MLP neurons of a small language model. Each row is named by its layer, matrix (down: output weights) and neuron, and shows model dimensions 48-239. Each number is 500 + 25 x the weight over its row's rms, rounded and kept within 0 to 999. Numbers have three digits each.
A block is one neuron, or neurons of one layer that tend to fire together. After each block is what it responds to, as a language model described it from the Wikipedia text at the highest values.

L3.down1919:516512474466544535500488482464512502485510493511496523499476529514463505522515511498520515500434523506545487476517496516492508499462484499448472506490508481515497550482512529480497510429494526534500476484527511480509529464480514484508495518486454535554461491544462499471513529497508471487469509522495500483477485507523436489476510479476468522493505518456496463518435519501501488523474542476444486481495458482483455495532487504562485467507496469480511539497514495461481489500494486529505539490545494518495478497471470487490485506505486513504493523513520511493527546504520540492
Description: Table header column separators

L2.down508:511512536493457491501512495499542477516474487490511532473501520486498517478509448518513484475517487544508470483496447497518524510509481494513503488492507496536485531512485464511467500509472503428521496484555503487513507489514525486485495503493489444483573495511496479462539512477482486454517556474450478539489507497509507480463537471477495451507478509523488546539512469509497500561474486524492506530474506498554523488475462491477495523520484553463466447510474421540495498491509454501534512529508533502497482541505477499459498485519521539492478502530457532498491529481488521491
L2.down625:486523476501507493500495474525512500546508537471473522507501511423497560535518425506528478515497507477530504533497529487459462540495488509499499474502487475497493490530487483452468543502512507489510503511448472529473503510483503486467517506516489503485501484500479499516469535504510456477498497480476465477519524491527468479475480489498452497485465481447494489494524505500543508504452444495503499477470508522558495536493491501536489524497521519503501527503548490501453522522522501515495496535507491504490568456521487552470534486487461530469481517530494515520513470473515512459
L2.down686:530547499498463515525472512499498516490478498498511470492493559470464508493523528469475471593516484472527514517470494489517527467460538521505507477519507497478490517472505487524481525492562525483509489503549527478519504475464481504488471476471511478543506484536487518532510523511542507505499455503477500523477513465470517457536506493497455488521478492492493475504538474484506495504507544482526458498522538486503490480457513523521517503484479548507518526516494521454497540488484526508526521436497507498489515517546546477476473518415500513523490513509501489511524485501502523495
L2.down808:447497508516503482522517501489528549487479482482522479492516525487457437520498498473556490484502479454508507521470507515506484491514529493512482486469500533496486476436481554527482501511489516503497483516499483531503483539502443460475482529463537523492486492468542497501522485478555519465476486525489479486508457535444483484495535544475470476521524513497495447498498496531471510484521502520490502511492451552502510513483513488482488505512497518484493516476539495502481485533484470480540471464482487469493511499519487502524489462509461529501499497509476483539490474483480512458
L2.down883:492549463486442485530465466502474503501496483490472487484523507469487486472467480566480481509464530537465501495512480511555492529532475476556471501493491493492494532500512509482517494508499546520546528540467472556470482486533556457473520492512514496490532493492522494539499494457538493477514505540491518477515497497523518503464508503552492508525538484505483454505518473472496448482482458484446500524523490504559493479499528503494533482508494490514527485537488506483487508460502487496501508458480515527483506544545476486521459521484514504469486537516501469514513538503518470474
L2.down1381:512512514501515520533471485497519493518481534510469518494531516503496472500473492478514458486529522537514503473450511466491507504491541518454481498502490474491515486518499505500504475455544490494520510508522488561482483475501495500547478501498526519538540499501491524509501564467493526509482487514488500515513471507456503531490532527455467486508490444494551509465561554483467495501496510465514552497521531461528494497527486539458521530466493523507486513521501490492533490464488516495490563497487495425533510475531490491491484494478517500496505472481487476494509525461498489508
L2.down1523:508463511498508507495509450482464498500512526520546505549524512478520496526555491526512485508488502479516537510500509511497546465521526474513528560482529487507483499519462487459469444492480449554508514479522456516467526464503454489517548489492515475483515521518511493481476458516504464525507470515532533466486516497511498492534454501505448479494470470517477502515471506529473480479496497434509461482420476573478504507494539503488510463468504534460441533480509486506513498455554476466538449511486518528506452547492509483531514488456498501508513502518499489481505495491469496448
L2.down2746:518571523497444479530459544512496500470496523528470501488449515459488511506491465551515475514495503458520523494483516521493475555526491549477516521547511493484507504476502514519508504473517519482486464456536463523529458461501513516484489527518519460508491523505510515533482502495519498509467528501468466526489480455482522515454547490548512466512529498473455455476487499511515488524514498498527480511505530473486486512519478475514525527506473506503523468501515475519521486476510481516488528518452504495496509488542501497469520532431494484545448468485496491482539473478503524496
Description: Mid-phrase joining punctuation

L5.down1450:525504539500479479486508506529489504491507510552524525509504500467489500514527495476494482506480539494475527482489494542502503505526522511519469490516501458570493497490459476511527454499530518457517505495533496494466518491503502464494502513508498476506469531542543544510516456501538498526535472445510478446537481543526477511493498513533504507447513516523481502454454483469536499468463488510527491462518535497503472538510440492504484504539522473501486538533478473492480458473509454535491435494510482481485491524514556481453487504526492487506486486468499517539476517532496535486
L5.down1807:492497472546473525476530509484477522519530478533525474492507487504534526528485488490493486510516502482523458502481521464514509491479472488533501527504519425536438469523505501502456471513509519499506460465519479499518542480484516459537524509521474477473482494489475533498484492484517556503500467495466471443509489470480459494500490481463492490486513510535518522530490536487489465500498471515496495497526483536531475547497537518530497513519518461486491488463501503500455496526502519476482505504519495513476467514510482433476537486504464495477508518498486505502487505494499478482
L5.down1872:470490551498478491507509487478449525510490502494530470480514491487541515503542485487511500520510455511524426494517471506518548515490506473522498520487499516534515463534490535526471504485455504503507499516490517528486527514536480504485513527506493507476482487511505445546498488560518500492500458528520510477503474527493534489547481497520516500520524455476462513447519492479518452482499542541502481496530489472484462531493486545484504506472447476459472512446493487531539479493474467515471473484530512475515496482486543501490490503489498525526529498516527513551489478467526563481
L5.down2344:485477537465568505524533523476522506510479455523467487495485510523482487493497483548492478500507508488499528498508487520537528483476506487510504542491525568435495503504496500469480463549496503452489516514474526477550498461491480503516471509479476514499529514489468523486547492515479443505470473529564469518473488470517540540507523505463501469531522513484495501551513457480495494532460480550506473505488537487503494504530518508492505475492462509477504494479501502513496565484495510531476534503502484491477568491511482469478490521487519529463524445511501575481545527553547490515
L5.down2606:504478514503476502535471489527516501489478525487511505497516530500495494493476502540529487497493487472491528507531487506517476470504492489501533500470511502556487505528560486487507524460521510486483568499489505462475506437503509494452515525480500502520499453490507484535519464512521532498495511482493493436542526466502497527491539501482498504499505465504454510484492510499524506471489462522522515436551530483500506553492511496516456510528540483528468484526518520462546480474508521516508473527474518515507510478533508518497528496461491513496482517448454489521493506519452510523
L5.down2710:507518510461505468514506466519530510546525493460478525479509497518467500478485512515522475515505528521478495487495548509540508468499449486519482461519539488492514520506522471542531467492508498522466546482551474477494442491503509515466516463490506511490503506484489470482488469433534477524501488535493479471491517476446463542449501490483488516472472504458451539508466470498501493496497535493481485503503509481452514517474523446459505549510464486494473498537479489499568478490496509500501503535470491520528534509492505498498506511512474489499500537469503482521506505527484508481
L5.down2958:497530481516498478489504490561493507478503522517530551500531509508496448516548467408532519558471478507468525509511513474525478509500524511496484511510487516500483485484484489471499496500521477493506457547504487477550491491481508512510510558511506525537512487517537504506490504494490494499541500512519467506493500556510481520521508510454465470458510537474478477495526516507481517473495517497523492505516420497486464514507497493493518488464530469486488531501524470493515473468505508485529498485495481497484525518496517492542494476483492508542499498458493456501492552508541454495
L5.down3050:484485539491531501503512514502457551459471509495489476460484545480462500513548464512490514509485485503513498497486453534507453506514507487460480503520511472503498467465534482492497497519468495478482515553435481518516518494519482483520533515483502530519495506488505510537483535448481475516453535500461494522527509543461464454531503508521502535466485546474476491491496485487504488493504518541488514508492514490470508523501450461504472544488501505479471509526493547513482518501461528468537546496492519462506516497493490535533494582499525527452497558513507493497512469525502484485
Description: Quantities in size descriptions

L5.down70:499507530514527507485467475527534487509540489464479489460509491512543483495505518545548491491503488551477510530486488529504535459510487430496556535469515523509502479528517523490535517501487527530522523500481488523521493486510515497473464540501499487504464480519521519512538456510518493497495485449476459503497448493530526514490533491512470483513546528519499508483536491498506529543521489511528518523526522500519502511528536480498491516481453490516503481480469488501498522507492449452521507511509478492506522480545504483454501526483562465546465504471495517530482526464485542538
L5.down97:479488501474521504487467504488509514498494443479495494495561516483497556496536516543485508474521491437476475474500522515550511489493500511458495474483512505530515480491446486487515477478501513468469488508459487495492510466500495498467521488485520458476508496483486532506482485525499495468502501522492465480515505494509499587511490471549498498496491521515509526495487492489523486519480507537495476512520485538487487536496530517445458510487497502429522535501486479548490528497501473528469478495514503496480507499488513561503499500504499472487519542494466536505487508491493564495
L5.down603:497520455466494510563520502514511527508475514522494555501554464456533487512476506518534541483506475478490485497541495531493513482499506533482530480459482462478521489516564536475474508533480455497441533437447440499473526469469500502480533468540450524519468497523474493466486520499454460498515523465449481492507496483470504485432495491497514498509522475505485481482514512469501504495502534477524508466495494495512494515501522468440471489448482464498522490524484487517498541485472482509459470503502489500515491512514486492464521475482478497497514501513544513525501510515509462512
L5.down891:506473471512499549521508503485484548517545517505549538519498497498525492489501463539503465472489528479557483534496451510471463482516472467478481526495507505527476465499530519497498493472460473523520509456509508476475505473513537475503454535485465457535526476533488506533482519487542451495522512494477517487500476518533482516482505518509491518465477467537547485502490494500481520483497474507504523507499483526486486519492470485464496476498501510542494514487486468455471501505492479567478474523483493502528451518477526509509497520534496533495500506483503473498517480498504474488
L5.down1283:454517460492539517519527501484479478528522504509454496505522501458509476505489488506512494536501489494512501457476512513521476491529482540501515483501461478518494509518461491558508516452531495519474475500467460470524517471492456514467485529520504490481503528492492509484500546507470508521491506514487538506487508551524510521477460512475497495498457515530561468524508513512512511478515542449458507511496473526510485535504480480519509517481525491472506507482546471461468490532482493494481523462545499466544508499531525498482527588537522496517526469500517499494493488486475509490
L5.down1407:469486518510522481522537492461520509494462501493508491498488533543534527499548484522516477500526545464497494549495485531466523473501509480535496519500488468467520500474537439466510503511501515494485483459476526497446496475517528489499521510535462499509525496510487484541492544451483474485494517494485518469494448510508497476519484571481540537454472555489470497514486498473519500509456537505502492535475533512467559517461495460492520478511505518500528494495521489498443502520508487480537477495535543496476463470463529503523511518475498480522479488544480529472486472514450455502
L5.down2408:568473470502563522496529523480464531518513533507492496526510468543499496519554524478521483549458469490532494448491499518479496523461458504473482519505512532536529499513498520524504476480495551504519492481498494487483539473447481472516556532482512515494477496514472469427525498462504482480491499531503482497550516518476441466472527533523530580509460501465514489488479459502528498520516497485480465495500500487491409509495497499527506497511496495488516494478520497457482506512511452518561493493487513507480470481466464514552491576517481489478501465510502505490503471525504471488
L5.down2488:527500506494511526472532490526469449520501477520510502510544505503490527497473445509503477535512523535490511463518516536475489499526460467494531476496492515531521496521503490500488506541529465530512503511527509511532488510512517515509505440536491505477521496552502519490496506464489489494507551405500466508482507477485507498493490518538522475528505503568557472527503483472472507502476494512499498510551473513472476505504512522483534498464489497534506525456486470484470458492522497490456545483518542509471519516511493490496489511514469507541515469518468518511517485471493491503
Description: Table header cells

L3.down1729:542513502524525483492509486549508478470539464556512452537510504511487486494500521531488486520522496480467511488465564475481496510527499472508509512514507472505481565518500502524573483500494488430489495503446460486499517494485514523527505478510514474494516491533495495541499493496497501534497481525500531508501480484497534488484419507528504475443498490496513521454503499525513459515519564485523508536496530487452477523483489511529490515490454461499455471500474500503504505430503467523492503499472533508528491498509462548517508473509510491487499522451479530517467481510507515526
Description: Phrase-completing prepositions

L5.down47:480536544479497491480512493485498516472497486485483523516506495465512495527535490518523456497526461539501525544462468490507498488467507505496528498522501524508514472510487493517504531484525510537505467501426475532517487488468470519473499487504481477498522483534533457499571492525458473505512487475535473468501499501505497486515503472445465519520516553484561478512531555495529463478530503510488526484477492483451523502475501505444449521496471515531483498529494478480500531496451551509540505462504511546506521469512477507544512472468519476534531478490496483521503467485540447510
L5.down253:493479476515533480470515450507500482527498537470567477480487517450466483531506462494500470528519546519504533511506528513504476486467505504505499536488490485501519482475496498469468575501558479491443494465485494474450510513497508536512540520485499505522475482535498483523544490495449519533499493525506496532482509528463511443486504455520484525502496547500464520486496496505557517495496477470527468499490480494512549463504501481513537525492502539533482470503503512489487495473452475527482482457495480520474510525474495475518520531452503485497525533495519500518522479504495506490
L5.down691:456489511489487491520495518532457518534498507479535507503473502500471458521500506534513501513506504509454574515487470478467476459507518467537501459508497530508492485519498472497461526483497500519522456524479506503528496473443488538511499515522509455510519476509495484477518485524522492507502506487515478486517453493490499467486518507475499485515491499447535500468536478452589500502526539472513496452496510513508473489497517483473508536494520506519475526507467471470513518517526551483526534396480509489495456456530520531515502496500487488505535493520497491525519508512531503534
L5.down746:496492511511509482526499510513543464481477480508481506530476502467534464497495524482517504491483524492485468501489508469498520486497491512499513500520528511525523456507537510479459556534538551528471492541513535506483487503502483477512533481518547516502491496487479505530519500452496487489486512566504516514486480477511543509548537476559498489503472507516550529522546486471488499490494464457511448500505561480498494472513497507516484508510504493476507503476496525455494493500488506488481498530532538489502466497533498505461471470498485515529535495475508540487511484525498486464
L5.down846:532518480542479532468494548502461475482500550488498482493495495509505515474517519511516490484444495531494512499532570504515562495477502572530487543508503531472472531491489487471518513517514473483479469509551460490525496462489512502545511468529492492463509535495567448512506504480521521477488473508534489534501484498520469530559495474522466514522482523518492457506542501487501508491465506471472514480537442482480512495490501505443517525464431552520496481486541527501516473471535560495494485477490491510480505489479472494506491495460522488488508492497522481523504498464442481513
L5.down1353:484525530499488470506502490454476504513494512508495510487489514515489474523555533496491495491519512520503490501484491483510501509483506509462524521498492473473507452514532431468485513555502510540501476491499512507535507505497455460519496518494492508475535524531496513476483506539475513493473522501520471485550462545516475510492520504518473488503479508483481488507507467517527517528473506510490525438522514536452537486464497511472484499418446513493546502503528508522476479524496469600490439504498513532463497512442526501479454511464459559471490555507481517506511521470501480491
L5.down1717:465480504467513518529543493462496534519498556546471486495474490507495405532490475535506523455492480504502552542489464436480495500508500467500520461483514534521513472559515471450516526530536479525509469515450498494540487503477486507502538506528495461505478464498486513525482499509534477496473492527488474519528434495488493486500520473524487501459482484482572498486496515490497505537529531484522499522501492563517540477468507507515488511502557502537490493510461491501509541512549557483504486463510489478491468486504501506576480484511514467503528495485479473485492501511491507538
L5.down2345:453518515475497512479531520479523512522509473497479483484445474514462487535529487493497464540484467488503534532467467450461531497444511529506524455506524507494502467504524474508459526468492467536495470520470481499530498487472489547512549491501477458528499496521536516503487521471497501514497527501499455506517448495506483463500472452515503539486507456463516456487494487472525468523503538494514504519451525483498458509491505503527528452516513529484490481528492491549527500495511520542519516512487542538459487487507509501523505501518486472530547536494457500463515507512522530524
Description: Before a year

L2.down73:483516498476529531456467534499527523514482509465478554472506503511475461486515508498476520516549490443486542503510538474527524496465530499498500478488510487467472489537491483457502504504495524523444493543519485553469484535539475523540490516503478508506490517509480464467482466436483530522500525504532487524500509513528496492518490509500496489485485486500421520510469455506499527509485487500497459496499506501494511530442479527529479499546529491457480481493502490536485512509535478462545506476501562566502496467504517493511500461480540494494537556512470512489476515506519478511
L2.down237:486503483520480528526486508536499490493482523529551457496460500484493460510482462498481504466466544462516511528500503445528483511510479488523509508541546499528472470506458481483526550511517528511484515474542467495554509490500503460501503509534448498510486470489472486500519497479494530515525479496517482489521451481499526467482548488477475523479511484517429471441531510482479519489473479522535525480516499519505495478504455549498513512509519514503492548502506520506501480515506470534537578541499473544540517494493525491499501543510509526549438500519481487480489521517508494439
L2.down623:502484493477534542515488498505501458459475532508508485507567406443520510495518514525522494519486493471464514458513522516504492475496551565480463514502484490444495511551499554501494481484513516482509507524562494574553495513473475511509457498503536520559505518461495514515480485500439459501487494505510521504465482493493521493526520487525502544474465532496509494533481528506499517504492482498487497461492475503523527525504448509516480503504504541463528476511539538525486469497536495453523526471548492490490440492497544495539523486496503532473493508487470530494504506514496456532
L2.down1659:541476505473529531480514505500474483463498522503472507498530465473523526488472504528539491486505535479526467497520496510499473491486528530450508538492514536519490472545448548536504496545445525525505475492513484519453512538471505529518488537515518520520536505502513513473505484511461509551529489547483489462491492482531508529555500517576531519476459522533517516461470535526520500511510529484520486445498501500518546505496495521535498495476503482508541509506464517547543477476491498488472517459520534511474493469495503504476566496486478479554487488425533502485478507528510450540
L2.down1764:481457489491489463533485462431466489503509478481506487486481510461464522481464481497489533514524466479498512486539510500489495481518508503502456515517484528474531479515514473536541490527468507502552465504503524508490460499520470499545513510529517469460503541547440489479474545511529520495475526477474505504491514513523513541471492468496504461526521484482416499500488466509514491488497527517483492516501478534466538510546545516510499497516501500493499554508519504528488454489490521514507514518495470509482503512483525493534495521439463503491477509525513521464523453515483528517
L2.down1830:504489510527511513485503516491485478512508521515495495512495494539473502479541503489509523529504498439493490479473478468505497553501529526492476519501501460456470506562464491485517489501480495480509517532510451505490511557482472514508539487485534505475473529491522500462502501500487475466467486499550483515489497492521497511451518507514460473470519524521432486488488462535499498522502484493454460501490462508442461480502519482502520513496528510475506516469457527495509517475502486463524459542519447528520526501522505519519548516532495494512533471493517516524492492478467506480
L2.down1963:475529470490462522485524514539481499537482496519492501482563509494481473498492503483493513503525483511514513551485494491521528534558530524502464522532491519533512497476473493524509511524532493524489500495473512458501493467496477474520470523469461487577483532482464496516513485469452507488571475497466485486512460511510477528517497552529497515467499478435434533510502527486524479497536539523500512486526507518455469488477503492499515521510529482496502537504505492463506506490480487530440476489533512452485510487518512519520443517537507489487494535499560495535497514512457525562
L2.down2627:533507501483499507490519508522509473484454492490468489458547517527509524529510544488481469556479511500501470503534482497527473471484484471509478516517542511520494512497445525510499477500492531504539479445508509477486530499518460476505511503501482515481518511498524490516519510509487487526514503496468473458524487488521497494516516470503478453503481433524429506501508462517489492539505490471480447476437519480502482465534527539509495460527499510502483480451504484549520547512549523499521512534519504523503490459518516486535512475514517508493521517466515556508518493491487484518
Description: Table cell separators

L2.down125:493508514501515502488546506480468549477495515521447515523503472499502497504484536443494513491495443481500475575498509512534464518539472474486519485483505501497535532520468506528484507514525528502498527465533512509543471544502524535491521484496494487508480490450532492491468482516469500472466519502512495491490516505514514469503502538451518464507502497517489475480569484500450550508487466496509477541472488533450499497483493462526505514529531497521519500468512501490504499507498498506510515535465532485513476524447504485495491494505530459544530504504532517504519526502481501556
L2.down499:495506535524525544505540470441477498527518524457524516510514516519567519467519505508521479534531536527501480510503515485487492487517504483497492483476524491482520471510503467499495478475523514511462501501430501510489510515529513480489510521507533539468497498516509490490514505482530524517525495474537522479545465502485487479471543500489495525487526474514520521522562495517492513477512481502508475541470459476492481512519496524508496506517526471505540471495526521498531559455508498482563493398482485481479464516475512502480504464515503484498504500475482527467470502423499443514
L2.down1292:498515494508432533518529470487476505489493527483461514507514493485487493492459489524512451493520477525500542492507526483513510473525535513472498476481454494454475453473483506466488489532518483444510553445473524529483505488522505520490508505518498532546467518510507505468502508486506516471522510512497492524508553521474471463512516445516494520450524497535498519527505510506515525544472503498486494480479478461484461515542465533484471503474482508501520528535498473477491475489540452485542523527494496473506498491507508522526481492505496554512461493533484497500501482460533530490
L2.down1296:512493500528508525518491472467492529514554512547509495530529518514531533509556478517496508456539513466476476485510499482527504485478505547488498510499463516506470494509532483549491419458502507534504529523468493463477475460512473539531500502488524503527489493499440465453517449493536515487501483476510469504558514477484520489479504479496486499508536510457543483497477504488503508521482505492491489521527511507481582500514502501472512447542479453482518480483494485507495491473466468526455527478558491483455449489495515517497498523491496485542487485504468510495453536459493486462
L2.down1593:476512553538487494494525485488481486548473463464493507500531500496470496517531536482488489505494489514484483497538518467470506490480471503458498513474519502523455524506504469511507493464473524499483495527468500513515486509522482545471503539521475504513517521515495479505481544515487540477479533536483411507542523466477537494527496497505500522505454503480577519494453471479497506510472511450507498477510556541456488527492524482493518505436515513500521473469493466453486495499538526504479447453536496489519526501458480525468507479491511494518525489485501505531509516514515517504
L2.down1620:501477507523502531532502505475488531536530486516464507531442451487493487514500479492523516514498489535459521497536476487507505516507496524502512522438524480512480489508537498509485446532462503488537510505430522486466476479507471500518444484469486533540492467486487472450529499464474519489518498458502516530454505498479524486486521513478543558514445492513515530539504478493477508453519511495511529473482496498527492486533458495468485473511476513551473499493512492523497470507466521487545474462537474538542487526507512482519491499475487481512525506498474519480510508550462512566
L2.down2242:490480547491514473464495497491497511523469490452496493463529502537499495525527487497511446515495466495547515488468546479493519510482491480492521505492515525484508502522484509487520530470497506460474488452481525524516509535483465532471529528469514437524533495470499513487487465511490514485522492527524528496514488517469505525482491536500465532526505487520491509481472503487461509540500494518512496488502494412502488489503513508504522491499498506560550521537493500500501528540476525491491473521531510537470483464504511523504534552433496503542529499459487462502522498510501532496
L2.down2752:481498440486514501513518482504534487568509535473474509540525542494534523541514528487511480481502534578506541462498505472525504465506537499513486513479556489506520521513509498488486508481551488506500453488460509512506558504561498524523486469503485534514496483501502483544512499498524501499523466495524535503528473500473494525503483517496485511501480529519476497487520454562512523487463440500482481516515500506517482506508521500524475541519492531473505488501488515519467458470493464465476525523537484489530482475480550455508512484507496489523428505509503506446484507494495535480
Description: Paragraph-ending punctuation

L2.down474:493503478512533547486481486496533527485498503478479486479509487477513516509512520489459514485492510480510492493526509498501486464468542464470476495533498513472475489503481519490492502475506457518482520515501482525502511443498505514549482471552526522499501479474446480509492529520488498516538486502490506464505491505470509507461497466508517450485485556477555532479511498543528491461527516489503545520481513460494497511508500515497493559493481508459508472526533505467503534471501537514477508455473496502471514485507475445495514474508520495493498523455474478506488535458507508489
L2.down604:506465481500506504514498531473509509485510526482523539502506555473523525479484513474512486477490488479502457482555486531469481531472518529491503536499507526485487499494472470472511507487541502504498487484528514450473527494530514504518500517542514497526487524495510492506459535491486558516530467461477507546542541485530557533546488476457493489534521510476643494547472435494557518508547467496510563474494470466513490514485455535489479505479504475505481470482493501526501447467480544521481566441491502520500475497464499501461494477514477475531523491466499492502545536510481462484
L2.down778:462502527485448541466560495499543503487496540507475487527501570461529500529509484490462455476540538475500539471501503454455487477459527451458476479486523501526458485502483501468529485543533484510465538542473477512523514477497529486505497488514473501521520477504506523526492522484491555530516472498492523497494428508516524535531528505515523564495487510498560507500564524475551514483477510493553501482482497455505540520480536493507491523462482483455500525516489495513499510484530464495475508497520506501441493502521442484513502464504534479538531508493450504488485505502515487524
L2.down935:501493522508483484472458494502478500498469505512510496516458526501478539476505489496464500491494554469540496498507471453494504527468495487482487468504474500550503487476467488525487489473477483519514487510458504490519523478509496526453496474510486449535519503491511531507501505488501535512500491480532487498485457509473513555540512512489493534484466500433510470509503471477500518498453542499506518511504528479507523501489492487467471482453486474494472493488440497441467488469470496421502497498506493531518477501485501489500491523495529528478531491507517515495531516461503483538
L2.down1316:515475509475518485483483495447501512468501470506523490551509539528501485488462471528508467535484543510513526518491485503471517508494486505501491468501497470466468496515490501446526474497510468522493497472450507503521514462512495494519490466492502451533495534479505479501508522478476549517491526483539503513483519499453508507541487466472503499501519461524564529470536525506475538529499506507500489493485508509484496494551505505541479495459485502488514522514509538502489500474477506526502441477524522505511509440440509528498502560503516522537550519522512460473501491488488514477
L2.down1985:496510477514532522443510469487494526543520500458490499527524466481489499485500529503530469482508479468487480499499536476522512498478526486487457492520500488503510444532455518490565537544548485504493522503491478533495539486486489490501459564476460490489544476484455458509534500522479529529469495541488498451494502503515497531489486516489508474511466477482547549554554486531538491495471442510522518487474498495536504540504550461474489497449510480476506509488484538505469462525512500520480481513481471511463480470538495513493474504484501480495547508484531492470468535504535475538
L2.down2364:498494485487497500453478493509458483544571468489483518506513501505515546491535476461465495472542497494525471521465518485514513486480507461469492462528539474524533486492502474477503501520470495461529492495462497536510495497583464512521509536491497448548492521453521541518509503503484544522479518456499469509517454492496536516483504493492515532486470500520559547552542556480520500525524509518504529462512514507480529499433516493501515516534516513505486491532539513523510483531506453490494515518479524503507477478544477517485493533504507479511458513443518507486467488491503477518
L2.down2584:510513519498467497469491506522479525516554524477474509503522491508530487513463466471485463482503465516533502524522492490515497514491466485511448564474485462508497489528493532471454441516474502476464526521417500464519548508491479518492476480531476476513490495520473536468518514513465481493463488472521506504473524536559480535523484486536530500522524533525605542505503491520523541486518490503527500518495492480514490466500510532469498467481467509488478444531485487472479455489524504497459495458484519482495552499482510444521503522481512510533473549484493514532495517515524489568
Description: End of opening time phrases

L3.down2254:480524521536495520505536502470500452491548476514554514481505547509474505491498490493525532523522489458476503499523510488528468513451537566505486533493479484493514509523544537452484484503514513536470445495520508498530529489488456525473499505501461506505475501507541514554520529493538517500576508482512524482507497494492479486499552451487503501483512534517487485525470573483474530496488480548523539454458509490496503509530483476505490531508518495520487468560489490527508487562460476507521520489503502550506510486522525481474548502529475547513457502469492523526509494526517517487
Description: Upcoming date anticipation

L3.down1691:564476499512470516507501480524495497521475529527516499536534507516540502487497480556482499520469511490544517496501576502521494443480523509502523491474513520494492481491473489508514455504497447498491528489497492471487516501511440459518439533513494470511460526516477485463491464515516512549508517455466590511491482558493546484491474476512490520472474499511511530490506469513506493473541523499532495504474500474483485515537482486499509462507521506486519476551512483496523514498475443479521521497513527471525498468474496518509511457506491500510501526463552500486447499474497536501
Description: Paragraph-ending punctuation